MLP neurons of a small language model. Each row is named by its layer, matrix (gate and up: input weights) and neuron, and shows model dimensions 16-79. Each number is 200 + 40 x the weight over its row's rms, rounded and kept within 0 to 999. A neuron's up and down rows have the sign that makes its largest values positive.
A block is one neuron, or neurons of one layer that tend to fire together. Before each block is what it responds to, as a language model described it from the Wikipedia text at the highest values.

Description: Mid-word "or" pieces and year zeros
L17.gate126,198,215,277,325,242,167,147,213,159,208,243,120,267,153,216,242,212,201,241,163,99,190,264,200,189,207,260,231,241,223,131,252,200,217,152,210,160,217,156,225,238,162,200,170,228,186,159,229,282,253,173,133,173,224,261,168,205,183,223,183,212,214,150,265
L17.up126,176,274,186,199,251,194,181,272,200,208,250,168,225,268,205,226,163,146,139,176,236,178,250,225,182,220,186,237,212,179,213,203,256,191,156,274,237,166,244,224,222,174,189,248,167,152,195,171,176,164,207,222,149,206,199,235,247,303,173,226,166,233,213,241

Description: Quantifiers and word completions
L17.gate339,181,193,170,271,207,127,172,229,209,250,289,219,242,174,198,260,139,185,180,226,122,167,230,210,174,264,176,231,201,194,253,158,185,106,204,178,185,228,253,215,155,236,145,182,184,229,274,116,159,174,184,208,165,194,206,177,156,186,222,181,219,147,218,220
L17.up339,244,215,193,194,153,156,145,215,121,225,186,145,219,236,262,141,183,182,150,240,196,174,226,252,166,233,205,164,234,201,265,179,124,267,188,252,165,183,207,251,129,176,182,233,196,217,195,192,216,242,203,179,208,244,208,236,223,235,243,168,160,181,186,180

Description: Place, year zeros, breaks
L3.gate47,208,206,141,287,172,167,194,144,212,247,223,211,250,198,231,109,168,246,135,192,186,218,287,158,210,190,216,219,197,284,222,108,152,173,136,196,235,284,214,208,163,260,175,237,208,144,180,214,145,170,175,265,155,190,259,181,205,209,207,145,178,265,154,162
L3.up47,272,207,172,253,139,214,208,229,223,150,166,200,216,219,196,141,184,105,210,130,151,293,244,230,185,190,274,224,209,158,189,186,238,106,233,145,137,185,165,195,201,232,261,222,191,177,204,265,172,232,181,191,196,195,217,132,190,214,193,155,131,168,233,198
L3.gate144,189,249,197,218,152,238,243,287,215,168,229,153,282,175,118,233,206,162,250,136,214,261,171,166,168,294,237,234,266,216,224,162,153,150,186,186,182,153,248,190,176,168,230,179,172,205,233,238,239,262,238,180,180,203,137,105,215,178,137,225,191,185,154,170
L3.up144,287,278,236,206,175,199,194,318,275,143,215,215,134,220,141,164,227,181,149,162,240,220,200,241,159,221,261,236,205,194,218,205,161,138,96,227,233,153,221,196,191,294,248,260,216,129,218,257,147,198,175,204,154,211,192,242,220,237,194,172,215,173,184,238
L3.gate284,243,225,164,212,189,197,262,263,175,189,204,185,220,152,253,231,159,210,163,140,177,222,205,198,232,205,285,252,124,168,249,99,187,159,250,206,192,228,155,221,165,259,193,234,177,236,160,130,174,182,223,250,117,130,192,170,195,217,199,152,118,157,255,150
L3.up284,291,221,186,218,188,230,272,189,202,233,237,163,177,279,166,222,164,207,160,150,211,304,216,285,237,91,191,263,109,267,222,175,227,200,198,190,167,219,243,180,248,271,217,275,232,198,154,181,138,241,285,174,158,185,218,182,175,188,237,182,221,222,217,193
L3.gate380,176,214,214,161,236,173,158,159,219,174,175,153,122,226,266,238,267,184,210,149,240,207,192,216,216,160,185,162,224,200,200,266,160,172,219,233,171,251,173,222,130,258,212,193,176,201,178,169,181,189,161,238,175,203,157,231,237,206,220,221,222,263,214,233
L3.up380,261,193,214,158,185,197,195,132,225,162,222,200,208,168,233,214,254,129,199,130,252,211,209,274,189,178,87,139,227,214,210,286,164,211,238,216,167,252,209,285,136,286,215,243,224,249,255,195,184,198,217,229,196,223,92,182,211,141,207,202,194,242,212,188

Description: Predictable word continuations
L5.gate23,248,214,291,169,198,220,210,207,196,208,231,118,240,158,238,251,246,164,149,155,197,181,220,266,164,221,207,202,161,185,136,195,246,201,222,172,124,216,135,184,146,186,200,227,266,233,238,255,229,202,175,220,179,161,192,239,227,188,103,156,258,207,202,167
L5.up23,268,231,243,251,189,204,104,164,221,209,208,197,290,208,215,241,194,132,146,150,197,213,251,230,246,211,145,186,173,214,189,271,170,219,254,219,140,220,215,170,204,195,267,241,287,199,197,183,192,200,214,211,167,186,200,266,282,183,195,185,204,169,250,154
L5.gate31,131,241,160,169,174,172,200,260,236,211,209,185,161,169,111,250,152,153,148,229,137,160,199,206,253,201,150,178,181,193,244,171,197,182,177,239,165,226,167,231,245,201,111,218,186,208,188,274,245,221,190,131,174,242,213,236,181,161,221,211,249,259,158,138
L5.up31,191,240,223,219,179,193,194,280,268,180,237,132,163,200,202,197,229,192,137,238,212,155,218,221,282,211,202,199,199,233,230,200,216,180,205,231,235,238,95,212,213,298,235,233,262,202,203,216,241,171,182,200,214,262,253,209,223,179,265,160,262,236,199,226
L5.gate43,227,197,222,155,190,150,190,233,196,150,247,206,189,213,266,257,212,198,216,137,189,255,225,168,182,181,204,231,202,154,149,209,113,145,194,196,258,215,168,247,144,187,295,186,125,184,281,231,228,211,174,177,135,154,230,186,139,180,221,149,240,241,194,232
L5.up43,201,188,291,206,146,225,207,173,265,225,295,261,226,196,220,206,202,233,214,185,262,211,273,212,182,119,239,288,131,192,147,169,156,253,209,122,213,193,200,189,207,200,161,202,181,223,240,239,153,229,215,126,175,205,174,139,236,164,225,129,241,224,144,271
L5.gate57,231,118,239,198,222,248,186,178,168,184,239,230,125,162,200,240,173,222,217,225,198,183,131,220,249,200,238,206,207,189,182,235,183,162,209,236,121,219,169,223,270,264,184,205,198,243,166,153,191,168,188,199,192,260,195,306,240,143,185,231,245,193,231,173
L5.up57,247,156,280,202,249,125,178,101,186,140,149,223,207,208,173,245,147,170,180,196,278,185,228,191,222,152,224,257,267,183,230,204,173,198,146,193,202,197,218,172,265,187,218,219,123,137,198,143,189,137,195,101,175,153,169,208,205,128,211,194,227,179,264,230
L5.gate69,192,179,187,192,204,183,194,152,169,230,205,245,150,156,168,192,225,237,170,203,156,222,246,250,196,183,266,210,210,209,225,285,182,204,214,255,193,179,155,171,196,274,192,88,204,236,165,184,169,146,283,161,182,187,213,217,165,162,200,187,205,121,178,166
L5.up69,191,190,193,186,207,126,219,184,206,167,233,284,220,218,215,214,157,221,184,236,230,215,202,224,199,151,242,272,282,187,221,297,138,212,194,203,159,198,233,158,212,299,248,131,179,172,193,211,198,107,260,200,200,220,202,195,223,190,202,236,240,152,140,182
L5.gate83,156,169,200,172,237,175,191,233,186,235,248,158,167,243,313,239,119,235,232,229,265,176,173,147,190,145,201,195,241,151,136,223,110,136,253,263,219,161,149,198,173,147,239,198,145,207,191,218,317,242,137,203,127,168,164,255,203,181,178,225,184,223,237,205
L5.up83,226,111,274,150,212,166,184,140,251,262,253,266,260,128,194,206,140,148,252,241,231,153,191,194,172,169,193,171,229,194,254,206,148,125,257,165,231,167,198,156,251,184,212,172,138,266,177,180,248,215,171,228,180,168,185,155,222,167,216,213,212,254,163,218
L5.gate199,250,223,187,230,224,243,240,210,229,181,244,185,220,249,183,171,184,246,160,173,165,186,228,250,252,205,244,232,194,162,119,224,191,206,195,240,119,169,202,175,236,246,189,274,190,202,250,220,269,171,210,168,184,232,179,138,192,132,142,213,221,262,150,207
L5.up199,245,313,212,223,172,104,239,232,217,177,233,144,145,203,194,209,129,198,189,196,237,180,155,226,165,179,200,196,279,224,212,202,162,254,234,211,207,156,159,142,187,185,231,250,233,246,176,244,250,124,199,157,228,231,202,274,198,94,189,222,229,241,214,209
L5.gate200,175,147,243,199,231,138,191,227,225,198,195,270,157,188,231,191,234,255,199,175,155,211,177,229,246,224,223,170,236,248,248,159,203,219,254,199,144,194,253,170,168,223,163,201,156,158,246,221,170,237,232,224,163,170,201,255,244,199,152,231,236,230,278,264
L5.up200,114,283,208,232,216,226,212,188,219,235,236,199,223,222,152,222,187,140,239,202,208,226,205,190,165,220,201,236,158,200,206,287,248,159,221,281,174,175,221,158,251,201,206,135,215,186,238,203,201,182,221,192,145,262,113,232,212,172,230,194,186,237,174,202
L5.gate221,268,265,231,208,177,233,223,168,268,52,236,153,254,195,188,277,215,209,208,144,195,202,231,213,210,214,227,203,221,160,138,204,225,163,216,131,179,97,158,239,126,258,212,204,183,198,193,212,258,179,145,224,181,256,201,218,170,147,210,128,201,266,220,344
L5.up221,128,206,216,243,216,237,219,183,127,207,156,112,232,184,211,142,203,206,232,216,248,157,234,248,188,135,159,206,156,194,193,196,178,170,132,199,261,186,108,177,213,255,202,103,185,201,243,254,115,224,240,133,109,220,194,197,288,270,183,155,200,201,182,266
L5.gate224,179,236,221,210,264,231,85,238,229,181,315,175,126,73,135,162,166,189,158,230,183,189,250,189,169,200,213,218,194,185,257,127,212,232,220,184,168,232,169,233,155,161,193,211,196,210,242,203,233,254,200,192,156,197,252,133,185,177,277,161,183,277,244,219
L5.up224,191,297,238,216,265,209,194,272,221,123,268,228,100,154,130,145,198,151,169,212,176,197,223,219,178,158,198,194,279,134,238,218,181,269,236,279,170,226,179,184,200,184,256,241,156,200,263,244,224,210,171,190,179,225,229,165,190,197,205,214,238,248,181,168
L5.gate233,258,225,210,103,237,193,210,184,234,106,183,134,193,138,209,167,218,183,239,173,162,161,214,237,238,162,233,245,207,196,188,210,155,172,230,249,178,244,180,277,132,138,200,174,239,185,165,172,196,134,187,257,232,237,194,174,171,163,180,150,217,217,157,259
L5.up233,170,167,196,269,209,185,157,187,193,256,238,174,237,164,192,276,231,218,244,248,253,178,213,252,174,123,61,104,203,226,296,167,261,206,213,212,254,248,279,220,225,200,211,184,197,185,171,205,181,188,226,196,184,185,183,225,182,168,222,183,137,207,270,174
L5.gate244,189,270,132,209,243,113,250,190,181,222,198,219,194,245,216,129,237,176,184,219,226,305,220,157,244,187,233,263,190,222,208,224,169,125,179,196,131,180,135,211,220,213,220,171,218,168,198,219,198,206,165,166,164,188,206,186,242,227,234,233,197,158,117,214
L5.up244,142,211,175,193,239,122,208,246,164,282,208,195,194,169,224,204,226,157,191,254,207,300,227,138,188,216,143,215,125,203,266,206,160,167,223,235,209,186,153,210,176,236,255,216,155,136,234,211,219,200,190,238,159,190,224,158,207,207,227,243,227,129,162,216
L5.gate279,135,209,227,174,233,170,213,170,160,212,177,225,182,191,182,222,160,178,199,265,239,229,202,221,209,264,168,175,231,273,249,217,220,236,180,185,186,197,221,202,163,142,201,230,194,222,261,208,223,188,174,161,193,226,164,269,192,207,157,156,227,238,161,258
L5.up279,151,228,131,206,135,156,212,236,194,211,180,182,238,193,190,218,222,205,204,141,194,249,238,176,237,232,228,215,134,233,253,182,199,176,182,239,91,201,141,203,186,184,163,168,193,217,257,224,218,137,172,163,132,185,208,208,211,244,199,206,219,249,221,204
L5.gate301,176,155,161,271,151,219,187,189,227,269,261,204,211,158,214,189,166,190,270,256,212,295,152,203,234,114,240,133,173,217,203,213,201,230,252,264,212,195,178,159,231,185,240,186,100,197,223,162,146,158,174,145,207,240,218,203,195,197,181,207,177,177,203,170
L5.up301,193,195,236,249,240,229,208,212,203,173,271,189,253,161,184,261,177,257,243,176,167,202,200,192,170,224,193,248,195,206,241,259,138,140,184,211,187,160,189,218,202,221,199,124,236,210,227,202,186,113,258,209,205,240,221,236,213,125,167,219,259,208,182,126
L5.gate342,256,169,270,261,233,203,218,229,220,209,232,231,154,181,241,159,207,247,116,158,270,149,242,222,203,187,180,210,130,180,230,206,223,190,268,232,204,216,179,195,229,220,160,240,170,172,151,160,170,195,157,117,266,253,257,193,254,225,277,249,213,228,236,206
L5.up342,144,171,209,185,307,226,143,165,229,220,158,178,210,194,223,142,212,216,234,257,216,212,161,240,150,280,145,259,147,173,205,205,230,195,170,225,209,144,225,215,186,211,151,210,189,211,193,186,257,199,226,183,224,201,241,216,154,122,202,182,268,212,244,178
L5.gate363,200,210,248,160,254,196,202,209,142,176,220,187,161,192,181,148,217,250,212,160,200,248,173,205,256,213,197,276,202,198,121,271,208,222,221,95,107,150,196,220,172,189,160,169,184,211,165,204,220,168,208,199,228,278,208,206,196,246,286,159,226,184,220,165
L5.up363,191,181,187,174,239,228,233,184,170,155,185,230,199,122,233,280,207,142,189,194,150,159,248,165,228,180,90,268,206,236,173,172,225,268,192,183,198,200,237,197,177,226,195,156,225,266,155,167,236,106,227,241,180,226,171,136,187,204,255,158,107,194,206,241

Description: Career-list dashes, word fragments
L5.gate2,229,180,205,161,200,211,178,211,262,246,218,207,208,216,188,184,161,198,149,204,221,217,206,199,241,199,205,255,148,231,182,149,257,186,199,121,211,139,171,201,176,249,190,208,185,254,155,178,188,270,173,262,129,239,249,160,206,241,184,129,178,277,107,166
L5.up2,232,171,196,195,163,200,182,227,254,237,217,196,206,155,120,240,157,254,182,188,262,156,219,160,166,193,179,284,190,190,185,217,200,206,254,149,219,178,193,222,229,257,200,215,234,201,179,166,196,229,230,228,180,221,283,162,284,204,226,172,166,238,123,181
L5.gate9,193,56,226,249,187,246,233,275,177,218,161,167,195,158,192,192,164,174,164,151,160,219,225,165,219,277,168,183,174,151,249,209,183,236,212,251,207,212,137,236,182,217,234,98,208,226,189,221,191,118,165,211,236,190,218,300,175,195,185,228,219,249,159,242
L5.up9,113,98,110,223,207,239,186,251,276,196,189,163,268,214,199,161,170,169,199,195,249,156,191,193,152,205,232,176,235,296,202,228,186,201,231,211,164,164,213,253,154,194,238,209,245,249,209,267,172,172,200,256,136,147,196,212,192,157,164,275,152,249,204,185
L5.gate24,179,289,189,217,159,215,194,185,213,235,149,174,163,218,105,167,150,176,261,163,202,135,169,224,119,137,224,242,249,245,141,243,181,147,220,118,223,109,221,182,214,205,275,226,192,178,198,245,172,222,253,192,240,203,234,119,175,196,118,174,171,166,267,249
L5.up24,213,185,170,247,216,165,265,189,216,231,268,192,220,153,178,163,191,156,177,199,237,226,154,228,266,251,283,151,196,199,186,176,231,208,240,167,135,250,228,229,266,193,182,249,168,202,198,198,199,180,149,176,199,195,239,219,151,168,234,217,215,137,150,199
L5.gate60,169,217,149,272,211,173,116,192,210,295,130,175,195,216,162,183,191,224,223,296,162,233,290,192,246,183,202,200,205,198,166,209,240,180,192,157,187,204,205,115,194,281,217,236,121,164,218,191,216,181,180,255,200,224,174,143,172,190,223,227,236,197,254,179
L5.up60,212,225,187,201,142,185,154,221,221,253,173,171,216,192,244,159,229,277,143,224,257,245,272,192,206,216,259,250,201,219,202,160,255,135,158,175,191,148,151,140,158,234,254,201,192,149,148,226,196,178,181,223,196,212,172,158,234,191,228,221,194,203,207,221
L5.gate87,110,177,161,136,173,269,188,192,232,190,167,131,179,205,174,212,172,224,231,227,169,218,149,156,250,209,191,189,248,200,163,153,200,241,188,210,252,96,154,200,164,129,141,233,139,189,176,215,254,186,205,181,117,217,149,164,158,252,156,219,176,180,228,160
L5.up87,122,138,233,170,232,313,193,171,242,177,164,224,190,159,222,163,228,258,152,163,219,169,293,244,258,181,181,208,166,224,189,180,199,194,227,175,211,239,190,184,220,162,237,186,186,157,131,227,251,167,196,205,207,171,221,242,240,200,196,244,154,266,175,162
L5.gate98,220,165,255,232,249,161,198,262,197,255,144,191,159,151,182,267,196,231,212,188,193,218,212,165,209,257,205,150,247,179,201,154,212,206,290,88,164,229,186,220,233,189,198,161,256,219,194,240,225,116,125,72,223,219,229,219,180,207,230,191,194,159,167,149
L5.up98,115,248,173,235,264,217,173,230,190,220,181,180,155,175,211,200,231,230,173,123,209,150,251,230,229,177,183,224,240,273,161,199,125,180,230,216,106,211,199,202,174,222,207,211,313,274,236,213,214,209,136,180,209,232,263,177,196,218,203,250,197,175,181,262
L5.gate141,186,253,197,247,274,157,89,213,208,229,207,215,210,175,222,156,211,211,281,195,292,244,219,295,176,195,215,189,144,236,139,174,184,214,247,160,233,91,178,219,152,192,249,215,165,187,166,246,190,233,239,191,240,167,270,221,190,198,222,165,211,267,144,235
L5.up141,194,287,210,205,184,194,186,271,179,168,204,228,229,237,208,176,237,202,347,200,330,241,225,204,151,192,201,188,200,199,196,212,158,180,255,187,186,109,214,216,230,94,226,231,146,187,197,238,219,200,261,232,148,132,213,169,185,198,112,193,262,253,128,211
L5.gate147,185,239,172,205,223,170,163,279,181,271,208,230,200,181,220,164,228,227,245,170,190,193,201,237,173,213,266,208,193,141,156,193,180,247,200,157,254,191,263,181,173,253,211,213,160,210,253,129,191,116,199,251,195,200,212,158,184,242,138,205,186,225,234,234
L5.up147,205,160,199,225,96,152,165,228,185,292,234,264,242,179,164,154,204,176,238,195,200,142,200,211,127,189,232,211,201,154,233,211,225,256,184,142,267,242,156,228,221,204,207,199,117,203,235,197,238,140,204,161,213,195,144,159,175,219,152,200,226,244,228,188
L5.gate290,197,167,160,193,132,177,83,181,161,287,191,169,125,81,190,153,165,272,204,161,189,212,177,203,186,235,247,179,216,222,223,245,147,194,223,243,192,190,220,254,208,217,253,233,156,210,226,194,197,199,218,187,243,181,290,202,196,197,197,212,211,193,206,220
L5.up290,202,153,194,212,152,204,70,239,257,241,235,258,143,133,183,151,197,243,204,197,205,175,208,161,196,184,250,159,183,183,164,232,178,149,154,130,195,222,131,209,180,245,178,208,146,227,290,177,230,192,147,165,232,179,264,205,202,240,162,168,186,179,190,213
L5.gate296,176,246,154,251,197,261,214,200,264,176,190,213,259,242,165,159,259,194,221,234,222,173,208,166,252,190,144,262,139,164,240,152,182,210,195,213,145,167,189,218,178,228,214,191,214,159,116,159,190,225,167,245,137,186,288,185,199,144,184,164,177,200,189,204
L5.up296,164,176,223,197,194,262,149,224,168,229,221,238,233,241,261,224,256,159,178,193,267,249,203,149,208,260,208,140,189,238,172,170,136,298,193,204,166,233,156,186,230,199,222,171,304,228,191,171,220,212,168,218,220,205,233,204,269,273,179,270,228,257,162,207
L5.gate298,213,288,179,248,171,242,182,260,286,197,242,238,185,237,169,219,108,217,180,184,157,209,135,231,250,177,218,224,179,240,230,247,241,176,273,247,202,120,190,163,132,194,235,216,215,189,227,192,188,222,158,187,163,238,207,265,189,152,224,161,242,188,224,260
L5.up298,163,296,118,246,192,221,176,218,195,216,268,209,236,263,204,195,120,221,161,146,225,207,191,270,202,130,191,289,135,121,254,176,163,213,281,246,164,215,203,199,183,272,243,217,229,292,240,207,144,219,157,203,192,172,180,193,248,163,168,230,202,244,245,209
L5.gate308,158,255,178,264,191,229,151,282,252,188,191,236,256,123,171,223,158,233,202,126,153,161,196,169,197,231,194,140,213,257,223,197,198,189,233,237,201,209,205,152,141,239,249,203,240,227,212,235,224,184,220,194,215,191,172,212,170,124,216,213,177,310,234,177
L5.up308,235,219,206,169,226,237,294,215,289,176,182,257,159,143,133,193,226,213,189,183,172,189,161,265,267,226,179,169,148,202,221,128,205,201,150,127,230,198,226,158,212,180,200,231,184,127,183,217,210,209,195,216,182,233,174,199,110,124,229,126,165,201,251,200
L5.gate337,197,172,173,139,226,194,209,270,211,224,160,183,210,151,196,226,163,197,233,216,254,212,224,229,140,215,277,195,240,195,194,196,197,254,214,195,245,112,199,216,190,175,276,191,168,200,246,198,204,182,192,212,202,196,237,199,247,182,216,176,237,215,231,244
L5.up337,250,126,265,237,178,187,207,172,252,187,233,223,135,204,301,176,210,171,208,201,257,226,198,231,265,189,197,210,96,181,220,206,189,192,195,225,165,219,210,126,210,278,196,229,243,256,238,188,148,191,174,266,175,175,163,178,206,179,171,269,214,162,191,213
L5.gate357,188,220,230,219,201,233,161,141,206,176,329,213,152,181,141,196,257,151,160,259,202,153,152,212,203,235,230,224,197,218,227,158,260,213,212,243,169,157,115,137,250,208,154,150,213,168,215,191,186,173,210,200,195,184,282,169,210,258,147,227,207,186,221,215
L5.up357,223,236,214,259,182,232,168,191,180,238,255,241,222,168,177,214,159,208,151,212,181,164,147,213,222,206,236,260,250,178,248,159,214,205,266,239,203,166,125,179,181,210,220,211,249,173,244,250,165,158,215,203,162,155,252,203,187,247,180,230,184,203,210,185
L5.gate362,210,202,151,184,165,152,158,187,269,200,232,202,204,136,219,141,200,176,155,178,227,225,209,221,156,149,160,230,213,278,233,214,236,190,205,242,246,192,232,157,215,181,249,226,213,219,175,169,187,175,207,243,219,186,232,162,203,186,283,212,144,139,124,197
L5.up362,215,205,144,213,179,150,158,139,190,185,232,100,172,138,225,207,276,188,188,158,212,230,145,247,149,231,180,238,164,226,225,201,236,191,155,209,183,173,186,196,233,252,310,202,178,238,246,169,214,143,129,217,220,153,161,211,223,178,224,274,119,197,182,110
L5.gate379,221,210,223,217,225,226,141,194,171,176,165,158,135,203,161,148,208,192,256,174,163,166,124,210,216,202,163,234,233,224,217,111,193,183,281,200,253,188,221,130,151,161,179,169,261,243,244,274,199,195,190,190,142,185,183,201,143,189,189,215,186,299,212,285
L5.up379,204,246,180,183,142,191,128,186,181,196,140,206,190,199,151,180,188,204,230,210,206,158,127,266,199,188,226,283,160,232,208,155,224,121,240,242,184,173,224,172,170,209,175,226,266,245,233,199,193,164,154,157,186,178,223,165,208,209,201,243,213,236,171,266